Weights of a small transformer language model: MLP 1152 GELU, 32.2M parameters.
MLP neurons of a small language model. Each row is named by its layer, matrix (up: input weights) and neuron, and shows model dimensions 288-383. Each number is 128 + 24 x the weight over its row's rms, rounded and kept within 0 to 255.
A block is one neuron, or neurons of one layer that tend to fire together. After each block is what it responds to, as a language model described it from the Wikipedia text at the highest values.

L9.up140 [107 181 107 156 172 126 119 124 109 137 130 110 106 146 148 108 168 131 129  80  96 110 125 160 120  96 117 130  97 136 132 111 154 134 137 115 124 122 116 131 130 124 120 150 158 155 119 123 178 110 167  89  98 159 139 128 158 121 132 113 128 114 128 159 103 117  84  97 145 123  91 141 123 123 123 113  96 148  82 126  77  92 113  74 133 100 140 109 128 145 170 124 128  82 121 104]
L9.up258 [125 111  82 142 135 137 117 110  89 139 139 120 163 130 155  63 172 144 191 136 133 163 149 145  90  53 107 106 120 140 123 105 106 125 116  65 146  74 131 114 105 113  72 132  72 105 129  73 138 127 106 136 197 151 177 147 142 140 112 127 155 109 111 119 167 142 134 129 129 148 124 108 113  94 133 136 120 122 151 175  89 134 133 127 137 123 145 155 166 164 116 115  96 156 101 144]
L9.up669 [149 151 110 109 146 114 137 128 116 153 139 131 182 124 111 155 143 135 168 127 180 142 120 152  73 101 118 128 112 160 146 147 142 125 119 104 131 153  97 128 103 117 118 145 121  61 118 152 211 122 121 128  87 164 131 119 115 129 115 117 134 136 137  94 140  91 117 144 161 122 148 122 155 102 113  95 102  93 157 132 121  86 175 113  97  97 127  86 147 125 140 158 147  96 141  95]
L9.up710 [137 112 114 117 133 125 109 166 114 135 127 149 139 140  96 159 109 170  96 122 143 163 127 127 107 134 123 155 104 152 156 108  87 173 131 143 128  99  81 139 157 150 139  98 152  76  90 154 141 114 141 104  88 107 174 157 116 126  79 164 129 148 118  79 118 116 131 129 114 124 102 159 119 148 130 108 118 120 124 114  97 154 113 112 129 142 157 124 103 149 129 138 127 132 156 138]
L9.up953 [111 141 156 109 153 132 112 110  74 156 122 122 107 130  99 116 166 111 158 129 101 137 124  94 109  74 129 142 110 112 122 121  97 151 145  80 134  98 107 151 133 102 109  92 137 110 136 131 142 132  97 125 142 162 152 120 154 124  72 143 139 139 135 129 132 128 103 120 111 113  98 111 141 104 123 132  89 130  92 128 128 159 138 121 130 110 149  94 155 161 146 142 115 141 140 113]
L9.up1005 [135 153 164 145 134 115 128 109 146 147 110 128 143 132 107 123 155  74 138 105 117 144 108  92 118 102 128 173 123 138 167 147  91 124 106  95 140  85 139  97 130 202 124 182 135 120 113 103 156  88 107  88 163 102 152 112 111 148  96 139 114 107 141 117 138 138 102 172 141 109 106 110  94 151 128 122 118 149 140 169 118 106 149 109 174 143 187 120 110 142 119 146 111 136 114 127]
L9.up1019 [104  93  80 162 136 145 131  91 141 135 133 148 129 163 164 141  92  93 159 132 126 129 134 155  93  92 148 120  93 131 119 185 139 130  78 120 146 119 145 133 106  96 121 158 125 151 153 112 122 115 120 143 146 114 131 147 149 101 115 119 159  81 124 126 175  75 117 104 136 173 142 166 175 137 144 100 103  91 141 185  99  77 109 143  79 109 130 143 123 159 138 119 134 124 142 122]
L9.up1137 [161  89  96 110 130 122 111 123 101 143 143 105 150 117 155 124 113 146 142 149 124 133 131 134  81  91 106 136 152 171 156 119 108 166 102 120 116  73 145 111 121 166 113 113 169 104 150 136 114  93 128 158 121 140 198 156 131 131  81 117 129 147 135 117 207 128 115 124 116 130 112 163 121  98 142  94 110 117 111 142 101 101 104 112  95 114 146 130 121 133 114 146 102  85 116 156]
Responds to: Numeric range dashes. En dashes and hyphens between numbers in years, scores and page ranges, mostly in tables, e.g. 2020–2024, L 85–94, 153–162; weakly the prefix un.

L16.up401 [113  89 123 130 137 141 134 108 161 138  82 133  81  94 107 129  94 120 130 128 135 119 132 124 103 112 144 140 128 116 109 155 109 137 106 135 154 108 136 152 113 146 162  85 119 195 140 122  85 104 139 138 127 159 135 142 119 131 105 158 122 116 129 145 102 124 119 144 116 135 163 105 151 161 160 144 152 148 157 136 160 101  70 109 152 142 139 110 118 134 163 155  99 160 134 158]
Responds to: Mid-word subword fragments. Word-piece fragments in the middle of rare or foreign words and names, often species, drug or surname spellings, e.g. Bl-in-atumomab, Z-in-chenko, emp-al-acta.

L14.up88 [118 147 141  99 184 100  62 123  65 121 150 121 158 169 129  94 125  56  94  66 190 101 128 148 128 151 123 143 126 138 144 129 129  83 166 129 159 148 125 130 131 149 143 100  71 122 122 131 121 133 142  98 132 128  99 143 142 135 119 168 119 117 125 101 106 158 134  90 137 160 129 145  91 151 156 117 124 125 107 115 127  79 140 108 114 147 142 116 142 130 158 117 137  97 121 127]
L14.up174 [161  84 108 175 145 126 125  94 105 160 125 125 104 145 135 148 189 113 105 152 147 130 158 111 146 165 169 168 141 121 126 121  89 119 118 143 119 127 115 139 168 142 101  72 161 138 114 107 146 165 158 158 151 155 156 134 144  81 125 133 122 129 101  91 162 130 134 101 140 151 109 162  99 151 138  64 162 121 125 112 114 160 126 106 131 105 137 125 102 128 137 130 143 137 144 125]
L14.up181 [149 137 102 152 103 141 103 100 128 155 133 163 113 168 145 114 162 118 109 137 113 106 127 147 130 109 158 107 162 102 117 112 105 137  89 118 127 100 103 153 130 106  85 149 105  89 113 125 180 161 131 109 142 144 103 179 119 112 101 117 127 105 151 119 176 132 117 172 136 151  88 129 114 131 152 112 126 113 131 133 152 161  66 123 119 135 128 127 126  98 128 120 141 149 123 152]
L14.up250 [ 74 134 139 160 125 125 133 134 125 135  73 162 174 161 120  93 185 111 112 105 143 151 132 124 105 119 120 180 115 161 140  84 126 160 162 144 112 143 103 106 130 149 120 120  66 118 149  85 114 168 170 102 135 121 107 132 145 127 101 126 162 158 130 111 137 111  88 123 181 112 124 136 132 148 105  78 130 101 137 124 186 132  94 120 123 120 143 122 121 114 134 112 141 138 149 111]
L14.up256 [157 128 118 120 133 114 126 158 102 155 161  98 125 151 118  92 159 117 128  91 128  99 127 122 124 135 175 139 130 129 135 122 119 157 123 111 111 149 127 121 109 144  85 130 141 136 124 138  91 149 103  84 114 184 110 160 142  91 120 104 130 100  82 139 136 135 123  88 173 116 167 136  87 166  97 130 112  93  91 174 132 140 124  91 106  98 140 120  88 120 138 129 122 142 115 167]
L14.up527 [128 154 122 155 135 132 151 138 122 145 106 170 130 142  76 166 103 158 184 154 110 140 125 129 129  79 182 130 119 144 135 156 134 130 143 122 119 152  92 159 118 128 166 170 111 164 159  81 119 143 131 133 105 117 155 167 123 108 131 114 112 153 122 133 130 114 147 123 173  84 119 140  91 127 126 110 123 117 169 104 127 125 122 127  89 130  78  74 133 124 144 174 146 134 142 123]
L14.up568 [140 107 162 178 114 114 114 117 145 159 127 184 119 140  89 152 137 118  94 119 140 152 120 150 108 132 174 148 128 193 123 120 116 121  89 108 151 163 113 119 169 148 138 168 140 152 125  86 150 160 122 103 101  96 145 116 104 130 155 107 131  92 163 154 176 104 110  74 133 133 118 121 112 149 115 137 106  59 104 126 116 133 149 134 172 126 143 131 107 173 149  86 120 139 123 156]
L14.up949 [ 93 112 117 138 134  70 141 164  79 149 144 128 151 136 111  94 136 104 144 105 195 115 142 118 123  92  98 116 127 107  97 128 142 160 157  86 104 132 158 178 116 117 110 116 106  92 121  81 137 162 134 109 190 124 147 142 106 128 117 130 160 149  98 121 124 117  90  71 178 157 149 131 111 137 103 138 121 119 155 172 150 148 124 109 107 116 105 152 107 103 132 107 160 163 130 148]
Responds to: Clause-opening connectives. Subordinators and relative words starting a new clause, often after a comma, such as which, when, where, after, although, as.

L16.up683 [124 125 140 134 159 130 130 185 135 140 180 103 140 150  89 144 168 129 166 126 120 124 107 122 108 132 101 143 113 160 142 151 102 138 114  67 118  93 129 127 134 117 105 148 107  74  99 145 160 144 100 136 131 153 119 113  97 129  97 127 140 121  98 157 108 144  60  89 172  83 105 121 141 114  87 134 135 126 155 125 118 131 150 131 133 123 153 157 155 157 159 173 137 100 131 148]
Responds to: Year digit tokens. The 0 after a leading 2 in 21st-century years, e.g. 2|0|08, 2|0|22, in dates and tables; weaker on the space before a year.

L16.up652 [126  96 107 142 146  89 113 115  80 173 118 109 120 152 115 121 118  67 139 100 126 107 118 134 144 110 149 139 133 137 154 107 128 126  87 101 166 162 141 138 116  97 150 138 109 173 104 136 117 149 118 128 140 130  97 165 159 112 100 135 127 115 112 148 127 147 132 105 129 165 114 131 104 127 106 124 102  70  89 143  86  99 158 108 124  87 123 114 117 163 167 132 118 151 163 120]
Responds to: Clause-boundary punctuation. Commas, that, periods, or opening parentheses right after a finished clause or noun phrase in prose, as in "learns that", "album,", "long reads (".

L14.up352 [134 140 142  92  87 114 126 121 125 156  81 113 148 126 169  63 122 137 133 117 128  96 167 132 124 157 145 128 128 112 124 117 160 159 149 134 136 120 104 130 155 145 153 168 127 198  82 118 147 119 119 160 157 119 144 163 113  87 122 149 115  91 132  94 142 132 117 101 131 157 121 124 163 113 140 108 123 146 130 126 113 118 133 118 126 151 126 136 135 132 142 156 180 139 109 138]
L14.up486 [180  59  99  97 143  76 103 145 118 128 140  80 143  93 134 123 120 165 119  89 113 144 116 109 132  57 122 153 128 154 155 155 106 138 158  97 152 125  75 154 138 140 134 143 117 114 109 121 131 139  61  64 133 111 133 156 117 107 143 138 152 130 179 165 141 145  92 143 164 140 128 113 148 157  98 133 112 133 164 174 143  77 104  73 147 146 105 150 110 169 114  82 108 114 176 115]
L14.up635 [138 158  61 119 111  89 148 112 104 182 109 145 125 135 160 110 134 124 140 137 148 139 149 122 108 140 140 170 164 114 105 127 116 137 120 119 154 141 130 101 160 128 138 150 120 157  93 129  94 117 129  73 156 143 137 186 178 125 163 154 155 125 143 126 138 122 127 135 147 147 162  99 163 162 154 126 105 108 155 128  85 104 125 161 105 137 134 123 158 147 142 129 125 150 116  95]
L14.up639 [138 131 115 107 142 143 106 116 146 166 135 140 145 188 124 168 150 150 136 138 102 131 101 122 112  85  88 130 108 143 128 125 111 173 122  82 112 129 132 161 147 148 115 157 154 100 109 128 125 118 118  94 115 111 104 147 169 106  70 145 141 104 135 165 142 117 112 128 136 126  54  93 153  80 147 137  89 132 174 161 136 155 126 111 156 112 126 152 171 137 121 173 132 149  83 131]
L14.up644 [161 130 143 119 173 116  94 117 132 147 118 154 117 127 109 135 151 112 161  94 158 142 168 127  85 106 138 144  93 152 131 115 160 149 135 119 124 148 104 118 137 161 149 132 143 105 165 105 105 147 114  93 142 128 135 133 183 144 149  81 147 180 118 118 162 112 121 129  90 129 109 122 133 119 119 135 121 159 157 152 100  97 161 100 130 184 153 105 186 173 157 155 117 151 123 123]
L14.up905 [137 127 100 131 136 135 139 135 135 157 140 115 139 187 149 121 123 142 139  90 121 102 111 148  97 129 152 169 107 109 129 104 136 132  96 115 125  97 111 135 177 101 117 151  98 141 122 144 117 125 157  81 149 185 102 166 183 126 117 229  99 142 130 130 132 105 102 134 136 173 115 112 159 152 134 110  89 121 128 142 159 110 130 110 100 100 144 129 122 110 136  90 110 111 112 155]
L14.up1052 [129 131 114 154 145 122  80 112  83 135 108 122 128 121 130  86 146  74 113 132 142 113 164 129 116 156 133 143 111 117 151 151 145 106 137 113 164 125 105 159 180 111 117 148 147 130 104  77 129 111 113 132  91 127 142 129 110 143 134 115 124 114 112 127 127  95 129 133 131 176 146 134 129 108 160 117 122 121 158 125 156 115 110 130 121  97 107 130 109 160 159  82 138 159 130 149]
L14.up1127 [156 114  59 117 148 117 105 143 118 147 131 114  90 124 148 124 144 155 165 134 141 104 160 120 111  99 155 134 117 165 126 104 158 153 134 122 140 166 134 140 168 152  83 104 136 117 130 132 128 142 134 149 154  98 114 140 155  82 140 102 156 116 110 114 160  91  94 105 120 189  82  88  99  91 141 141 129 137 107 135 105  83 144 130 151 113  85 118 125 173 166 151  97 152 110 109]
Responds to: Mid-phrase punctuation joints. Hyphens and dashes joining compound words (well-thought-out, power-sharing, two-out), plus commas, semicolons or open parentheses continuing a clause.

L9.up113 [129  90  98 175 147 138  96 123 132 119 135 177 144 127 113 130 184 113 132 142 144 124 110 115 161 110 136 129 130 148 171 148  90 128 119 134 148 124  80 145 168 141 132 164  95 159 131 109 189 126 132 126 126 157 125 138 122  94 120 122  96 144 121 126 162 144 121 106 131 120 136 178  96 131 127 143 134 104 150 136 121  78 124 128 152 137  80 120 134 126 106 137 113 136 126 132]
L9.up294 [143  91 130 150 141 128 127 120 125 142 119 112  99 149 129 125 115 122 110 139 165 129 140 139 137 132 158 130 150 123 160  74 166 133 130 142  99 155 162 160 151 138 136 131 133 110 103 116 165 101 103  81 129 154 124 120 117 119 136 135 115 171 137 142 139  84  87  61 127 122 139 106 111 106 146 121  97 129 131  87 136 152 127 131 141 120 126 138 119 118 131 128 108  98  85 163]
L9.up313 [121 111 126 132 110 126 122 147 113 121  86 143 124 146 103 166 139 139 158 114 139 120 152 123  87 138 115 135 115 126 127 110 149 161 134 114 126 105 139 138 154 152 139 131 106 116  91 112  83 143 112  82 120 137 152 160 106 135 125 126 136 127 115 139 138 140 125 126 130 179  81 106 171  90 151 126 133  60 165 105  85 135 134 141 117 161  98 155 112 155 187 104 101  74 100 112]
L9.up442 [123 144 110 190 128 113  98 133  96 116 103 119 119 148 108 137 115 114 159 122 135  97  94 110 117 161 168 134 132 136 120 147 139 161 133 123 171 141 106 147 136 175  84 117 127 113 147  91 126 124 115 119  89 140 114 160 128 108  99 104  99 151 142 154 128 123  83 114 156 103  91 127 114 118 111 124 122  92 143  73 138 121 108 129 128 145 105 105 114 128 138 138 106  73 113 138]
L9.up601 [140  96 144 166 142 117 138 137 104 149 141 108 109 142 144 117 124 116 131  95 140  94  95 106 144 128 100 150 119 140 148 166 141 165 138 118 167 131  91 123 126 139 124 126 133 186  99 142 117 116 157 115  90 178 112 125 139 155 114 121 142 170 116 123 128  98  89  81 118 123 148 120 115 153 145 156 124 109 133 140 108 106 126 131 136 142 142 132 153 134 169 158 128 161 134 159]
L9.up977 [129 163 144 151 112 130 104 100  96 154 105 157 118 183 102 152 121 104 148 150 115  56 117 116 123 124 125 157 124 162 133 135 122 120 158 125 120 122  98 166 124 134 112 150 163 118 137 142 150 125 115  93  91 143 129 100 100 111 117 166 132 165 104 162 160 133 144  97 140 116 102 185 111  81 126 125 136  95 150 150  78 101 112 120 117 143  91 134 101 160 175  98 151 120  65 131]
L9.up994 [129 159 110 180 154 112 116 104 167 125 134 135 130 159 108 139 141 145 138  81 129 115 118 105 108 122 169 131 116 128 131 128 149 123 154 135  78 114 145 122 130 172 116 162 141 118  73  71 116 123  76  75 149 103 124 136 140 118 115 129 138 136 141 146 155 149 133 135 143  78  91 128  99 146 125  96 147  84 126 147 113 134 105 135 139 117 102 143 141 111 116  93 136  94 122  81]
L9.up1139 [123  42 109 160 158 112 105 125 107 114 118  97 155 156 156 117 135 123 135 119 116 142 124 151 121  66 160 126 138 138 123 135 123 111 140 125 120 133 147 124  84 137 115 131 119  81 115 110 114 119 103 136 108 154 114 124 118 125  53 164 101 150 113 134 186  99 130 105 173 113 124 141 118 113 148 134 143 148 134  98 125 100 106 109 125 118 133  98 111 122 146 131 135 110 104 147]
Responds to: Temporal prepositions, word fragments. Prepositions that open a time or cause phrase, such as during, after and due to, plus the second piece of words split after a short first piece, such as k-ey, rap-id, D-uring.

L14.up112 [136 115 135 113 196 141 131 165 113 151  98 122 142 127  69 153 102 145 110  97 132 104 145 111 105 132 142 162  98 140 139  98 116 150 133 152 121  91  90 150 170 115 133  99 167 117  96 161 117 109 158 131 156 170 113 131 140 110 100 167 160 130  68 126 179 118 145 120 125 145 122 119 150 145 167 127 143 120 156 141 129 115 145  54 116 183 147 100 133 144 126  60 110 163 172 138]
L14.up377 [ 98 138 124 115 144  79 144 145 120 123 139 111 127 148 118 114 206 141 135 111 153 111 141  95 128 111 120 123  72 156 134  99 145 166 168 115  85 122  88 148 148 133 117 116 102  98 171 105 136 112 132 126  98 133 138 119 127 114  99 129 115 101 114 137 129 142 140 111 150 112 130 192 101  96 130 104 101 164 145 100 122 140 130  96 124 122 146 207 158  72 167 123 153 120 122 112]
L14.up876 [110 128 122 151 211 116  95 131 138 131 157 125 117 118 118 152 126 135 149 150 157 111  75 157 105  99 138 123 108  95 128 120  99  98 128 139  93 122 123 159 173 105 139 171 133 128 137 114 134 140 130 104 104 115 140  92 147 109 121 129 138 111 128  97 142 144 146 121 124 121 115 130 106 143 120 105 132 126 146 167 115 131 119 110 114 140 100 159 145 107  99 123 137 139 126 132]
L14.up877 [ 94 115 159 154 176 143 205 115 142 129 114 119 133 118 103 106 131 133 161 114 170 144 177 134  96 139 129 136 136 171 137 124 116 128 151 133 134 119  96 150 173 151 104 134 118 178 111 127 122 161 111 131 159 149 110 112 132 144 117 123 147 134  88 145  89 154 106 155 148 127  99  93 114 111 160 141 142  94 125 108 124 142 141 115 122 140 121 129 178  99 137 108 121 109 164 130]
L14.up913 [166  87 124 115 126 109 118 154  93 165 144 146 126 160 112 108 141 169  63 128 141 106 105 147 109 144 108 169 109 153 111  98 140 117 115 123 134 174 116 132 123 120 100 126 142 174 140 158 168 130 140 131 174 102  96 125 131 111 149 142  95 135 127 128 100 121 107  95 148 106 160 180 111 124 139 106 114 146 107 108 126 177 123 137  97 113  98 139 107 112 152 143 128 159 107 114]
L14.up979 [158 147 151 127 154  94 184  82 111 114 106 157 150 153 103  90 135 118 171 125 149 128 118 132 129 139 129 193 135 167 113 128  97 126 145 120  96 133  91 111 143 158 158 122 103 133 112 145 148 138 142 184  72 147 143 142 137 130 153 117 114  75  82 148 131 106 132  93 151  94 123 138 141 130 107 125 129 147 115 115 120 124 125 126 117 135 113 142 165 135 114 142 122 126 115  98]
L14.up1054 [121 152 138  95 184 127 130 143 143 124 131 135 100 149 147  95 169 107 137 135 182 161 109 114 128 118 131 123 103 101 133 150 123 129 165  86 121  94 117 145 120 137  86 127 124 101 135 129  98 119 119 106 106 133 131 108 158 116 176 149 126 155 107 126 121 108 109 111 149 143 114 178 126 102 173 149 123 107 147 109  79 107 111  89 135 126  96 157 137 103 140  95  90  64 106 134]
L14.up1143 [154 113  80 161 142 108 132 141 137 131 109 117 125 137 101 168 113  97 143 131 165 159 122 117 101  98 127 174 148 124 109 121  97 145 126 133 156 149 120 113 144 147 108 119 153 179 110  85 166 186  95 119 103 126 159 108 127  95 152 113 127 145 161 130 119 121 124 113 118 104  72 164 100 142 141 113  59  91 158 149 124 150  83 125 147 109  89  89 172 115 139 132 125 116 125 111]
Responds to: Second digit in years. The 0 right after a leading 2 in four-digit years (2008, 2013, 2021) and in table numbers like 20; weak scattered mid-word pieces.

L16.up587 [123 125 145 104 111  99 112 186  74 159 131 142 134 143 120 133 151 145 125  80 154 115 104 111 135 139 106 120 114 172 120 134 107 146 129 133 130  97 142 157  98 184 111 201 141 105 101 124 158 165 125 119  96 100 127 121 136 144 173 117 109 102 124  61 144 108 110 144 110 150 137 138 136 149 164 130 128 153 119 155 109 117 146 105  89 108 159 116 115 159 152 141 135 127 121 154]
Responds to: Word-start fragments, connectives. Opening pieces of split words (occ-upied, pre-venting, he-avy, res-ources), clause connectives (but, however, as, because), and digits inside numbers.

L14.up321 [173  81 177 124 104 125 131 147  83 121 129 124 102 133 143 121 128  94  84  88 106  98 107  82 116 129 146 167 143 129 108 120 138 115 169 136 161 129 134 166 156 123 115  74 129 130 163 114 140 120 121 111 143 150 143 165 142 160 141 132 154 143 124 154 109 124 139 114 149 158 154 123 105 107 116 122 133  90 179 105 125  86 158 143 113 133 136 132 172 113 157 139 116 119 115 128]
L14.up482 [159  97 101 112 118 119 153 105 114 102  87 110 103 146 121 120 132 124 132 142 115 142 122 126  91 128 139 135 104 151 127 191 140 168 101 157  97  74 125 136 137 129 114  86 109 121 116 105 120 139 158  99 122 118 127 189 105 138  96 157 134 118 116 101 119  92 126 102 134 141 139 113 147 156 107 121 130 133 120 158 115 105 156 117 141 118 123 135 131 117 132 114  89 108 123 163]
L14.up588 [126 106  66 123  99 133 137 122 142 151 112 165 124 124 141 120  63 118 135 122 159 156 117 125 139 127 106 170 143 170 177 147 121 139 151 131 131 124 160 122 123 111 119  84 124 165 117 139 159 146 162 133 131  96 207 125 145  95 131 125 164 127  57 150 145  97 158 112 121 206 131 124 147 143 107 135 108 137 111 109 141 132 136 124 132 134 139 113 110 115 149 132 123 106 181 126]
L14.up850 [151 129 105 131 155 116 149 114 154 132 108 149 132 125 155 120 151  82 115  95 124 141 139  64  83 166  99 134  88 162 125  80 101 156 109 114 139 129 146 134 145  95 134  99 124 139 163  73 112  84 132 152 152 118 106 152 158 134 117 154 106 123 158 129 124 159 169 128 103 176 133  94 125 122 138 140 116 199 150 139 137 117 112 112 117  94 142  94 174 163 155 120 128 131  73 125]
L14.up980 [105  97 112 126 125 151 173 154 149 128 118  60  96 136 138  98 111  95 124 116 131 126  81 113 130 115 140 141 108 170 143 131  92 158 148 128 117 114 111 152 104  99 158 111 119 141 155  51 126 179 121 108 151 147 125 115 101 122  69 152 155 154 120 108 121  79 113 120 120 131 130 157 157 136 146 132 151 124 157 113 121 121 128 125 125 111 139 120 145 157 136 118 106 121 105 150]
L14.up1016 [116 117 125 163 169 103 173  85 124 114 141 158 147 116 123 100 128 126 118  76  99 102 163 146  79 138 105 188 117 108 140 120  96 131 113 137 154 138 116 154 120 134 146 122 152 145 127 104 118 143 109  84 139 135 173 134 125 127 132 143 158 123  62 128 138 146 128 125 110 118 135 137  86 115 156 122 155 123 129 178 146 149 115 102 135 134 148 110 111  71  95 150  99 127 152 160]
L14.up1077 [106  96 130 133 142 111  90 101 118 161 121 153 107 108 127 125 116 163 117 111 157 134 145 117  70 148 137 160 136  93 138 114  67 112 138  97 151 130 117 165  73 123 132 126 171 135 140  75 168 126 117 116 104 175  95 121  78  77 143 159 109 136 173 122 131 119 147 112  90 117 114 145 157 115 151 155 128 143 139 126 153 107 113 147 113  84  91  91 124 152 142 104 134 145 126 103]
L14.up1103 [128  80 106 146  85 146 168 124 128 128  99  98  97 108 110 109  70  91 117 129 116 136 130 126 137 132 191 108 143 149 138 115 139 132 110 139 151 111 128 134 122 137 115  89 158 115 132 116 103 141 183 106 147 131 149 131 147 107 117 151 111 181 127 145 169 140 141  73 118 131 158 170 127 139 155 135 144  82 144 132 101 103 141 107  94  88 102 118  97 163 136 107 150 123 150 144]
Responds to: Next piece predicts final -a. Inner word-piece tokens of foreign place names, personal names and other words whose next piece is usually a final "a", such as Beershe-b-a, Fav-el-a, Barc-el-ona.